config.toml
n_layer = 11
d_model = 448
n_head = 7
n_kv_head = 7
head_dim = 64
d_mlp = 2368
vocab_size = 8192
activation = "geglu"
norm = "layernorm"
norm_place = "pre"
norm_eps = 1e-06
positions = "alibi"
qk_norm = false
attn_scale = 0.125
bias = "all"
tie_embeddings = true
parallel_block = false
init = "normal"
init_std_qkv = 0.0207
init_std_o = 0.0044
init_std_up = 0.0207
init_std_down = 0.0044
init_out_by_depth = true
init_mimetic = 0.5
optimizer = "muon_variant"
lr = 0.00906
lr_mult_o = 4.0
lr_mult_down = 1.5
beta1 = 0.95
lr_head = 0.00414
grad_clip = 2.0
warmup_steps = 200
schedule = "cos"
final_lr_fraction = 0.1
batch_tokens = 65536
seq_len = 2048
doc_mask = true
train_tokens = 380100000
steps = 5800
dataset = "wikipedia_en"
MLP neurons of a small language model. Each row is named by its layer, matrix (gate and up: input weights) and neuron, and shows model dimensions 0-127. Each number is 128 + 32 x the weight over its row's rms, rounded and kept within 0 to 255. Numbers have three digits each. A neuron's up and down rows have the sign that makes its largest values positive.
A block is one neuron, or neurons of one layer that tend to fire together. After each block is what it responds to, as a language model described it from the Wikipedia text at the highest values.

L2.gate855:154121092127130125152120143111123081123095071161160069165125065190147067098113157096151120132070092196130117134146131084071119166060158145183175124124178110157153119144091119177134085149117142132081122143105087123149144141118131160152137193138069196162115131177125158153140103118119179141140140125130101116083168129133180121107106148104115066073130141167143096088125142067079157152175
L2.up855:127126111173133162144099148156138141153136090122154158166137082158114111141208181081159140115199087163118153164150099135138108131073143120104103131153092146086130117095105168075156155118118148114097073120122148145086146093129163100031104119097085143158119121124149146087111131123162136084156131111114143053110112110179138131100153134140026106113087105122149176087190142119141126107059
Responds to: Apostrophes right after a noun, mostly possessive 's as in world's, women's, storm's, plus contractions like they're and joining marks like NCI/NIH or LOFTI-1.

L8.gate485:138081176124124138146096112152119117096151137105159132114128175141154127158159111164125117076122145189086116123138137129135165137153164124120088103188121139132120151126134126110140103114088154110112138159133169117113140131191150068106130153158165177119129125126096180066148185144171115104235101208188171114118166135073126133116169132107110171178175183150141091148127096123109114079107
L8.up485:122180121218086112124127097168126137181121080099071131173121084135094116101148120186112103206077168128107114141095148098123102120098143104101129094115119100057079147187115106136135168134103134195148137132112111103130098119139075143123144158106048159078143134108099100103118097166094118165101128101185163044154141119170094035092106197136092161136155111066109124147165159177083174185107
L8.gate828:126152120127107102163097087095110100148124144166135064145099116136112093079160096122100103148142084126125096117118197107128074096171138165128182172133129193094143134134148099125152088126078118134120088096127136103041144159114157136103157175152124124102051144138193099138111140130139098099127141053212100114134133132178150195085122136116127168112124099118152123098114117102121121102128
L8.up828:125181136131110119137117139122066137154126121146112170097086129163113067095169140154124136094118126155156158154155140090086124159127087164050148120129112202159115137162117156103110101174150146109138110176130137127179091120063104089199143121098146107153108093169133076130185073144183109115160101174069173176200148133137092113080167112147130167131151133142146116183116103083127131133150
L8.gate838:129157092122164068186103197145109118102152103141151102141133144140146120087129132116099100122084193140095084132141170173136101108103084149125140175096129153191121120165132155144119128077154056113125064107058067119137081182130103088137171198145119123105117140101106166206113142139147096146075111140115105137128105103086057154093148136136123131134203131200129146114174060123151142147108
L8.up838:149092184173168151121170072126162081145077145097073096063174121124140098182167068148137159150119109125146170123174168108157137172112145105153085114077157188129138110141107082064190120112137137145136142120144175151100081069114157128155090151099154112104127109081136133174190068097134134124148109151135166098099161132097125102119123136101114180124131120137094141154154144117094101107066
L8.gate942:091128164146128151096141171144069151119146123103119141115100170127151198088107170135150071165102233108124094170085123072123117134135112149084100170133103083097132097134162174151104112154172144145193158207072169105106130127195144136091113160082107117173109103124128163101047083129163100108144092121119103114116088145115060134146162071134125133104136093117114083131152103150079177162122
L8.up942:184169159116148123136168142133187061126170122135144114101136128170128105167173167163105107123110145151214177121126095096177115095122093185155060132137087166143099124147120114126177106114110112102136144138157150107097090140181122166126156144115144146117103103122161119121158127192141138121131146178128181087167101118165133105089191117144079064186124146118077108128077153124158150178098
Responds to: Apostrophes right after a noun or name that are followed by s, as in People's, club's, Women's, and contractions like it's, they're.

L8.gate661:164148114125134054142083114094127098048109143144122098150145146138080181078105103154152181135121121096067127111130080070137103155159099127122142126140145133108111132115169200103110105125159085099107112117050134129163104116131099077136151052092219103114098168181171154139079102121138126061170108080119164115099101165086106198090127084109167128186068151098100161141027098077077111128143
L8.up661:120091128145093115073155101135116095141074100098090103139113144127145098143130112080155182111131091133110117098144135099104133147093177123094159109141061109131087103125146104164139229154106122154164112098152180134134110122143165097141150143145198197156066134172138119143122109118092087093099142103209138105181198165142156147151116185158077121088141109082166208119067124120155178158144
L8.gate920:071122141129087186181181137166131157148082093153092146111090109112101150079165149204192131130139107076085083148154139090155111116110088071195107149121133111162082133103138137150181148081081168131112103123135155084154126103108124153079152104081143109103164097169092112180180167109116052162126142187141122099083103097159122108122124110139113146107134114104125161115096115083121114174112
L8.up920:106154107162174099162137151096140141105137133128102115161160114141138114139099116174152188110106137160105194158115081127136068087069085052155128096089116139097104143157138084144153133120099132142096130094127148135126152084213065159128139213138116099156138133108085162182125172133127108132110155150043125144113134142163161091110083101161187143144109226112102137140120119131093151123127
L8.gate1138:092144117126114144126130078161127101181139131146138183126162183063112106061174169085117183182167123163148125149100134163146158096130124123154155147153157192177114139141099164159148139138078132166143164145119100136112129134131143118129084154125110131117110192155080146170105131114126105083196153176184099097089088114123103083096139123107153105104129119070151116144153113113151130131123
L8.up1138:114156139120080090072197105151080155145078127137075127166192139109043159118112117117137194156106145139109138151135093091081105118121112118132118137105127123160118155114174067119151134148128127088184154123119084157135104048061140147106141113142099077146126154171104118121086175166116096107149124158167173098092098167104129098154120085184209138111066121070135117150096122129123177110106
L8.gate1357:214106108128124126110160127077149075126128127139062106159101138136132063153151158126156114091151116085157137137142140142110071181138108169158078160143125111091129151166147112072123136148164168150169188108105111091139092054102090138081146125184116099128098123147090120173079123113109170103169078101078142121122097077135087096155152101123085114135143153105112094104122131073148147137131
L8.up1357:118123135104081072127159094087091150102099177164112165107156196178131179123096138134114135136177121144162101145137126132156114149127165142142162034136172107139131147110124120090105159117141157154170136123183099172104124131081146102162098155061122146102093075109154109157080110174143123133109122117179122094100147107134120082129118153101119071107087082127102126137102173152141138123165
Responds to: Mid-sentence words that demand a following phrase or clause in narrative prose, such as consequences, stating, some, which, who, date.

L6.gate45:141123109120136147148119097119139142125131124172070136126094100108102166148099140105152112137160086080154159126099161156140091191166093130175138106115145058099100173088140197118116141142122125143057133169105130092123123189062124119148112155153132119132115155160067059111121145143070167108142137139131155106158174125146108125156080121097157135145121160092108099141132151105126059164087
L6.up45:110069147127105154125167137112057137160139144113091182134128124122076153095080111160106102160116098176095114116096191136181091161145116154148085135141156107095107174140152115109157136188087084120105120146120125121156119138158058155124172147146108159111123097134043164113121172134134093135145161106192114117128147140100079064138120105100171155110107197149122114136165117120187163095140
L6.gate123:101161104115178165115118123144134055146070144068138123096134141080131125083077118098092105177040146133093116099059152094135163119122112171197110152105127119103081093146136190153134127141120137110118120090114216144054118132082178171153180091101126171113141144184138102182116204122135140114110097137131118164126099165158118183133141145172174125118125194148068092143173091087138105114110
L6.up123:131142136159136111095151122143168120123101140130072174097153069152137193142117169104138132120155097087135085113137129093144153100158192177108142099126094102110061158121137165159197134082093112142069142077154131084079146067082104107122153159130120136157108104166108088159126028159099103192107164088124132141114076090170135199110144127185164153127135167077088181189149151161155138162157
L6.gate180:191117107116142173152063107153102118132113112112156069137156118162084188177089122114161097133114140152127135103103129098189153176112120138137141114102170096143164128096122095079086086125078138075137109098117168164116124142069133108069111139150078128072115099111204117080113109137154110110107177102118151105128124120083109134132152093099125093155069078136120179160130125104135104087102
L6.up180:137070141106111124148178079133146105139052198106119120153154035133179122185159187150124102122081206088105131142099141168151170127097194117151112154121117127092219086170097167124140128152129100141104147141114146120120118095094187095090143123097118158151114107195113107086206102129165074094109159104082094100129101176172093186128126115054080125102091143110171103152084120182134102097118
L6.gate219:150128062131130102183152085096114131175157108097171075151192110110093105139072133090155113155143155156145133117152108156123082117195077153147102066117085158143053101100164118127077099097127106119095120119109161074130205201182163104159152130092108119153127109127135064154114139166123093087079179182135116066144162180132087171123097131115093115122166100088132153124179106148151152109085
L6.up219:099104068142088127145103151101105104116139146120073128122161150123160104115146125126109108084169085221139122119118086111115098189126147160144123129136158143114078142137145127129124162113110130156130124098111115123145152170121117123102103113147133103075118106140122120141089092103087118063148082206054117184123068144125112102086133156128148189160150138087076126101145059080137100132063
L6.gate287:140163099119128102107122095126152166142115132148137144138119098128147099099169103131156117098090074118149127118120152111109117094143164124149131100183100081157110126089152170083145137107082109156182167123068203135100126136152092210137110131125125072073146102089149048095119100100185096142133135128130167112099158104146103102129099142175139114125128151133110119115125117108204110147122
L6.up287:139149083178097147138162089116145166153112178158129110156160118126175147121139081113197094118128172098095132110153152139100163085135178125119139139136112156098104162043099176109140114191147156118121139112120185105201112066117053137138108099161093070112134094114177129080095077128139144072139133137145131158158061105140082147097106122173168123137156075098076145116159143111130114088115
L6.gate574:102124128228123104159140101106158158151110137113153118098105154079150142145140147073165119088158141117133160153080140112132152113094124092130072116190143117120092114172163143125093180103140146136122146111124144170113131167086110123207115146099160113095114100116138166107125126088149119131147082130103151096169152106158127076086149138087151124135120133085071120155084065122106160128102
L6.up574:151133155130106149188159135111127134161126151141164082097102111120130161167113132165151154122182106161120147069069105143147084158119148137142080117148164145149090121080160160068079098148126153054131058152128105223139115095143125117181143163090192152127127114192158190128074092078188146135153070081083141107122133099154145087128133145109156123174121111134123086095110158146106069102151
L6.gate982:142102120082113071198131092110085090102084091098182133118147167152116146154064183105140157149146083065100163159087184193140140101202136098134099081117144127171073131120139163102121115128163101163115135150139143124098128137159102155177071093154200071119135136148145095131127163112152159103139162082120119147132150114119167121109117122136122169167124177178124153115131139135147167131117
L6.up982:131147084146082121160110170172154126118089200139124185146123079099135077080141131167118124074042070082140155112082159089129177126102121144107144088136171140102091120079158105152165121122135132121118156192165158098111127135137112186142085141137137172152145181129152097126148128151136135163087157145170118079156062131151113080120152109098101092111156144183137118091102100135145135103163
L6.gate1251:142106079154137161057116145073144117141109181125131158127090113172146162118143158077188135100109077141163118123103123068150136137122151108158161092108126114149128171155133155119085138155138093111106125149162097077137109103145101149057132112156074165093128172178142080106202191158121082156138159079183246154183149121056128155147094162137180147130135100219117136141134182105210098123067
L6.up1251:159043054127129186137133163133140120149084119061151130138116145123114120136122136080104123146132125091140142108117137134094167104089156138146100124100124124196094084165085108069143112152166078129103109150118156126100157136182134166163135129141148092113116208090153102075139099133047127152144145104177169102150117113055146112121154133123172143158081122178132158099124129143151170170160
L6.gate1310:109143061111139136140169134137155132131120141142147151153114139156136118125149144062180119097080051166161186102099153130091085149178096129150135122095105139138113106169125151204111146185155097120151106123107135074153106155089100162133109126147125188125151089163095104107049087146073145183097110141123109069113156111084160161148146084184141125147114144067054088147154169146180094139126
L6.up1310:088066113142138183161167161075130144125143157122107174161067081147105150118175096101166092111032080115115180101112110129145146109101101144159132054155064187124103115077144124178181131130121112112156181167178112153154143115101121153149107137116123137095115167173111126104159136117141071087116128153162110106144039109078098125095114081064171072133127136163099055133113168110093093126167
L6.gate1352:097093068120103105168158124143128206127164098132155100116098118130134118130158189077152077129137086127128157094161117149174117148104175086155158095152156106134149125083111120156090156180106172129113162155109114075155181137151117143124123144131163150114115121187133173133113134164141191151124112081074159151160166111202109137139107138123138100233149152119176134092129215167145096138168
L6.up1352:160096172164070115138079122072097167100078146124090113149085159153119128083131153165140123125059103103107143096091101128142158133157114104150154088090143039153160158088114191104132116139072130083158142157130169120135139111096112106167170138122131105139140119180155099114115133127147133162078159165156133101081138143152099082116155146172077084129143164130125160150118131168105155179117
L6.gate1513:128129156178116123148136090154107194179148116183148104153123108115127132120136177108139145180131168127188085092104169109096058107108170110115159170041104107115127154115116177164060094136124154120157138150089106133128155122173191052188086151162129085144121121176129108105207104145183136168081140116068190120131111167195109134097150106131147085155123120145157124135156124098164063196081
L6.up1513:102144173183152157140136149185145189080131147178129098122117157139127079082133136159206101130114155170168109115138139165131085133092145112166116136108077181157096105159135085101126115150066140137148139154166135114132093131136184098117107151200146073150115137166123115147129090181134108172119142078175134166144115092169124126085094166129136120160201069070159123098112129105117106119134
L6.gate1555:176140154112094120095182101119140147095126142156075135126116085132086147129119158101184145154165157097133125109167126147123082089138228106123146075166134151130082142173175146127152100111149062144068125147158104109126146137090089107104097102205069131124162130116122109127088180113065149116105144145153090171127082164124196173059121096082204158146170119149065143159133081125152131108085
L6.up1555:138153146178121133122178079196112124098131162122146120122135156108147200047096176149095161062104159157088096117139136108099225125112131172111123141121117135118131155131085142173118132179175088126135112169137138122131151106101057158125108165191163113061116097138079127123104100134145157114157181148091143139028074182128132101084085150125118129128050139135114151093109130065141087149115
L6.gate1588:166144128170126156167113136177139085148127162102137097139145121119174122125033088067114106139106141146076170090127123201058111132137123143124131182078136109147119131130129096107107139158085150116153204144075171116167125209141136164094151152145095122158181126089095078127136193110119181115146095114118075106145126094064114121132108130133141099154135145113109145093110176128105109109120
L6.up1588:132147134161141127141121167138078095101105123114179096071109124096149155081120131104080101085126172187187135098129160152114171116107116163111069085181139140090098109129104076173139165137122113155137102195076145107117085119133139155047110111152113141145140209089097170170148167088101100059096120091108149094085171139201135104125072187144148144103154152118133078160077093144103079172158
L6.gate1783:144128179078121118164165104113129129112118142222139177107143110086133143114104214094115100130110168107121171170081165122124096135051148106120128086157139147114107154139153156060127185107149083076140112147120131132147146145072122149152150144164140125132141182150079173158064126119105096176133189052119135065101148113090126076075137096178155114139173145085072146143186104103161137178066
L6.up1783:160113144110159093142147146132070161131116208083064133077089118108086174152126191134153118168115185101148157141104157115114090115215136129124086117120121151145167175101112103097149131132096108138089125113136069095175124181111097130128161166178183114134069129143134117084124117116099159129124171102097107105159077143088130193127157090104168103147110125117099157091122093186122093110150
L6.gate2235:140119198173143128095077140071169129114154097141129102140174119137125117208068146083139073142130115125146099174129132131150116185147152093182058166130159130120097133112158127164202137134099132206112101166120066097107074152154128164130125157104090101072112058152118078178139147116144141055151168098129162161095093117162122111153092121137146121169168150110085168127148204191092110098110
L6.up2235:147173126120140098123147135111107141179126179140153113169103133116104131060128167094124136125088084105146101121061184153133113143124049104159130151100119165126158129111115116120171093178180066092118172149119126172130083131060088165118143129116117133088125161088085123137152092133140169165169096112127108132092176133167141117112112150132172107146088112124099155101132152079141136148102
L6.gate2266:121101098098136152120115152098195123171124174159068132111189156108153073098142101121144136101138119112117188115128197189138071156144166092086122137169084077148137169142115175142141108086156089116084115106085135099139139136103130150122119176157086088073162162148095135130173100155154118131092114103107144150152155113104118137147129040119127096121111116133089154093183168099137100147102
L6.up2266:122135150128124164166102151053141102175115099176137081089187143140087106169148103160109121138155105092083169196122129144125115168108120125176121120123151134146129128123096154075115166132149121104104124125128107102115140139101075172121139120190113124132096165156110157066093135098143119109139150135142088099165095138080061154100100106172166117116159153101107175076147145159165110135091
Responds to: The preposition "of" right after a quantifier or pronoun in partitive phrases, e.g. one of, some of, each of which, households, of which.

L2.gate1812:123177147123152098122115148138140119162107095184175093105126103128146139132036123150135137134132084160122125065135167113097117098163137158227137147075109120133218108158123070207109075174127083091130133139072087143107093087148111122204133137143102162113099124115103147192071132159082108061102151129111066084117114145153111125130141081185146127105098180150117086118161127133140124146091
L2.up1812:131133167109134136128127128099073188113100098129151127146090134063122092134103108138189118092096098099081093103136139122139142093124110138101107111096163133133093123149148150156155138173125085110076077144081075138140097152095109208093103080162144131149089111141105112164084096131151086122113133100043095112133119182188144127121131126143206126146118167071147118120135126119162076103184
Responds to: Mostly "of" right after one, some, all, most, many, marking a member of a group, as in one of the best; weaker on are, were, 0.

L6.gate134:154217018145129102168180079091100144109125141151081138119114141124142108116152128121138168107141088112099154119199143099101110140087162140115166095144128142109115106123101109128116104150162087074200124127181097128147081069130075103088103157165061149132120188150119073117155130160155099080165164158107171100143134093178105176129156149182123136129142142156202169118192145151131132153101
L6.up134:161099139155112112101119117142123114094101117095141113166106098198136060135145073128077152178175072169097184081161163122110153145136113113162099089134202155103130126111113136135126109132123157131089075142144090076122121117081154076206050136145170167153146088125158127114108128148137132116149181152161090176140145148122189098078185150065133123163149112110048130155123094154146143119119
L6.gate410:123115117126082118151108086111154091091131105189120104068142119150069129113118140162090164142080125089130094129198141090072148163182097128157086129052080111125108117122128162131156088161112173117158163176166116156119156168186213155119065112129177131089102133169176165087071142152131130089135089136153146112100059080068217106158129117138131063149160122079183095084111070121163135154064
L6.up410:082072127096124113100144104128173185183108141101119162106163152154105155123094157163085094113088144125115082128159135134082143109138106104167158103059145106134219148120138157107109148159119117120173147160120063093194072163088134142116132103114103140116135131174172115126149167161141161138155072057148132114123115109171119121114164138153174121136132140114137105044086077125176161123129
L6.gate452:126132115132147136042073126130076077188079127124179062218116091096137171136153112123059098066114149124215152121170108150171115175107115128108127085123181123129095176127084110138124085143119122195164186135153157095061165124137152138138100156111111171084107112170101147138177130185170116124153050095106125174146128171138144125052134131097098146145119130167148086194086160126143101130148
L6.up452:169177143095136044097116107108130147099142123117155086085135127130132115193172102180129129137121173167142181165188174098138117083121070108129120160178136155155075156095115034143118163109118083157123080167121086084094152131182142062158110139121157151129088092116107136108152107071200183165143115120103139095141105154188104104131133091113132146152173132142132065133203151168174135137152
L6.gate576:099161100117155143143074090097085123148107163158150107134058160107127099172129157125130141096087135122173108161171118146095088079153126115117112135147158104104127130235050176109132083142149089023163170158038122146105105107162097198099107165134077158107110128127104081052164135127127127101186194103104185108093087163113131154139181185041155160081105154075129133115160088118181189166128
L6.up576:164075170090101118164131115129126092033070123164082053081107142122161159111154135153113131062146167165098073075136111085125129185087151143161167103097154097193058145055120163116097157076162112151113108180161141066147144077143139129167149138079198154185078207096141106193101145173135162121100119147114176105097149169167185153063143150122086102127094096150097079134150106092093149064148
L6.gate715:088080165114130144133159120146136106135199120109101065110166155119144127119092163130098100116094129154120116123140129081120118155046160211124079096117157149188123075179108153133076136079157174103117103081143187120159100063146093165156124136068116115127116119171078188113175150145126084127162150151170105144152062138160098114044149141104093120099158082164104162134179067138117116093122
L6.up715:125113103140093152102151116164118094151161094145212145184119182054086133158133100113089113184089123143139149141118128141183124166149095158204134121082145088156169169127102148091162159121179115151135123166157117168165127142108148120127145144097161097157105131166137137123092134152134060154187107100125098036104160093155133114160126159125086166123141123130180047120101104128116156155102
L6.gate721:115144126099111124129169130102125124128139117100150123124137145196133140141099057105071075138100144157084157104134093133088111129125149154138119116155123079114103164144126144137145155181142143173136159145159074083093138160154059193063100087105129134108079100097043129104152127130157064102116202131152175143117152161121069122118164111167087131110172148144125093066139146150076094169133
L6.up721:093104148130111163187097137150107101143113135193178137150117131072139112100146105143132109171122124101129137188227078137099167143136148144111102085099204143142140151114172098138116070153166128134151128141147025101123136133150128182128131173149083063113092130104056125146172126105097141145083174086108138116143160092157178114122168185145135114098159152082159099153163134090091126155165
L6.gate893:102115075118142095114123098140156146130123150184066139141141126147149118160153153074155094121114080098144071142158161141074096179174133160122084143116157149178127096128156158056117127146154188152111140141067138132117077105113119140154130143110170175092110102189092147120117113159124104195153130143107124144128120144105126135108153125195144103118164089107151159159157090156190121109120
L6.up893:133131120135141146134118153152169139127095148107124164125146115169155093124085105118086164128185056143196193144134154110114102124203160110105129150159172127111154145141139140084086110163163119087162105130192163148083115123135108172158108115104097102056106105113115070164142124084130114085148159121072127111147133098135135163149083100077147139092116065131107157200105144118130131073165
L6.gate943:221155072207165127113136157141124130165129070113129143097171186081109120183083221141170164168171137150183222078144174121106116100116141116101131152055102128088176084184125145124124127074157171200122098103113142107110108160086149118153163184144063110089098145064155122120132164106084119186136165136138119115100081125117149101119182122092126130114157178142111067141137091148137158119093
L6.up943:185079121140166130138141131104145077148167106172174154143149134091082114127073137217105061098183078196160061156134110070175033092123121085062047122052081158146117087158143197174154181089104122105143149093155209139143108131178197122153115150140088151176119115143143091152122111131086132182110094112181145148129071167112137164148140175190086159099102084148205091121117119115130125144099
L6.gate1072:117082143120132088081132180076137139171168096129136132148140160158101124106184119142092086183105094110076159155143107110170109119140087080138138165155102115108156115155108127112102156122134079056107135160146131173092116109142155159124077147168139120107109149151123124142111157137204090138170107143148112176076179121175097108076136145150125122128143126078134135140057085127151155122122
L6.up1072:113132078140115104119164170127114078136172143097168116148146081203058125124144120133119125159038093107121123125117133121119109106104126174069185136106114112134125142171103162093066183113128184158118100082117106146135097110112131133179142177132138126099138143164100182115160127149102142091140100103144124152090192108076127083074125149200133180102177080199144169124178089099114137101143
L6.gate1305:147162095152070152120139066123111126174180133097171124157117084098108143127080203178095066121080111137056075088134123183159124118161119163118159131155113168105119149179124144071097156109135143090080131142132123161073156175120084148180135133142048143101159137131118151123120080148128117116174075121091176143068115154142098110122104155119150195097141059128108104158136097219137206135107
L6.up1305:180124113162109180131125129136114082122144110192148088142183086161155142180156172053183133118117096076155180168127140062100118147066100103121122104105188119116131070144136134167097100140106116122081110192167191161125135126145166126112154146118127201081139163115151106139113175131159104146120125127180132112083117131149113104091132125074065142187097103133083069137105125115139136158061
L6.gate1404:155127081190108145144115132120155117111142114124115132082076054138115160093157184197107161128150104173096147084181171019121115133090146151078100111141125180153112127143129119137207119111147109119154133091104129196081102141162091151136128177098123112087097145154147152087148158118110102141142172155182205125059121177136163098104095140132118147152122136100155155158099129144118204156136
L6.up1404:136110135114166116202136140183147103138150162104079122134058140139116116137085135156139148137127170171146136120120168124138113163152173108148112142158098161076141123157161176152103158143143147095162116104160065114101090115144192118126069193108119185088114151083084063175140148116151116130098121122077053130127131160123126119135109099175077092145082081147145133133100024100138150116095
L6.gate1626:181105129134166105154165154129096086119176068162111095121140118144131094177108133172133133087112119162143104152177091112135087064154105192102133162139104155149061131147153178148111163121107132127089133109090113057119021158093125153147075141164142155114102178115156138099151136113124096124124065145135115105118048181167100156146100145084123120113159118114134104122109113122075119119118
L6.up1626:172118129152126151139133156201044132097106158169076141138141159131164146117187150168170158120109095130117157110171137087162046096171136193109096118089150188122125119120133112085133173150079113147136108148122102127159091123141167119100080157152115121103116156128205127151155154093129154179094152100147149128139106097133133154110149142075094104078221110134112152139068119139117125126093
L6.gate1719:101099119117070115145130155102112121132125126108192168154103132089169136130211124108164214179153083180081109148151124107138166117202093124127094107145123153114123113199104156103159088056149123158135173104145109144125148101147132159145183149140097115124185118131132124176113142102115142105133169109134118133150112135062116211162145072086120115123108122093154054103175128162084123134079
L6.up1719:158157148160120238120113123098116093169200099170134184133094097118166144128077115132142131126172089184117106098153108061086071126129123166128105135127145125071152132072152156144130148097064092182171113167106148160119070107118096138164217161122151111051128115127130146134134048092100174126132101147159151123104115163100124132139182164079111157144127076128134041116154100123107082151115
L6.gate1822:112115066183200138059111122118130102156118085123049114153146095148099120200133150160135091148087146165113115101140134177083114146085123075114130164147121096107095187111113116076026138121125096115070151088090138135109088125130070121119123207133121151087115124169073058117062158134150208062125129093145070085136168112091179142129119125135102156108121095143113137132116119070118074110093
L6.up1822:098116076173083171122129125143088139141128128088133122173101120125110141084123128131139160155133164111120116202168114160153130149094113123116098109120149093147093118063136039125122131133112116154143109115125166106153136143130114116113151111149136134144123112078182155122161092153149122160125104125126119160142151119143200112205106132159109157120112170106103158127101130198141142135143
L6.gate1908:139130075177149158142160167116189116152113104160109181137152063055148089144188155134093136154114137093094107090130113083133086087141144146123124133194134113112130137110117096153152147087149135179132178122159139138179125105127118119154132118162153083071099110115142070137152147163124123124162110112175113079129125148067107193160108135070145109136121124104142132135093115115158109110136
L6.up1908:133082052156106160145131113065192103138117085118134137159088112085155117127135146076177131113160105120097085113134117071087097138126135188153132044145148160113157122159122119163117123098130163176145077163101103106130123109088177105080126109127034116149061129144070124116177131110145186090100130112176138095096071064110141178196180059123107042107080095085155117091192131088123141170179
L6.gate2158:098111161135136179137144155116167130131125177116106113096125051125108131134159130126142087105096157189140081083144106085193061098151137117123150164131078116064125125107181151136056131118213105084154108097144128098144128134075087141121157127153183088110082117094118137109152111137124153149163107131128152083153125134200087118106166123174113147077168088103130093198187143149093134146162
L6.up2158:168121145093138148133200109106159107150179132110126098152083181178139137133156140155120117163123152116150102130131042095106055194145119149085172103100122095112080112128128127102153126098129125186144102104162118098080123093168066065081113170114155126101161131120099110108157143144119117116088102147150119051108129131179153164154097152129137159134157173124164127156096123148148160121102
Responds to: Apostrophe tokens inside words, in contractions and possessives such as don't, wasn't, club's, and in names like d'Ostiani.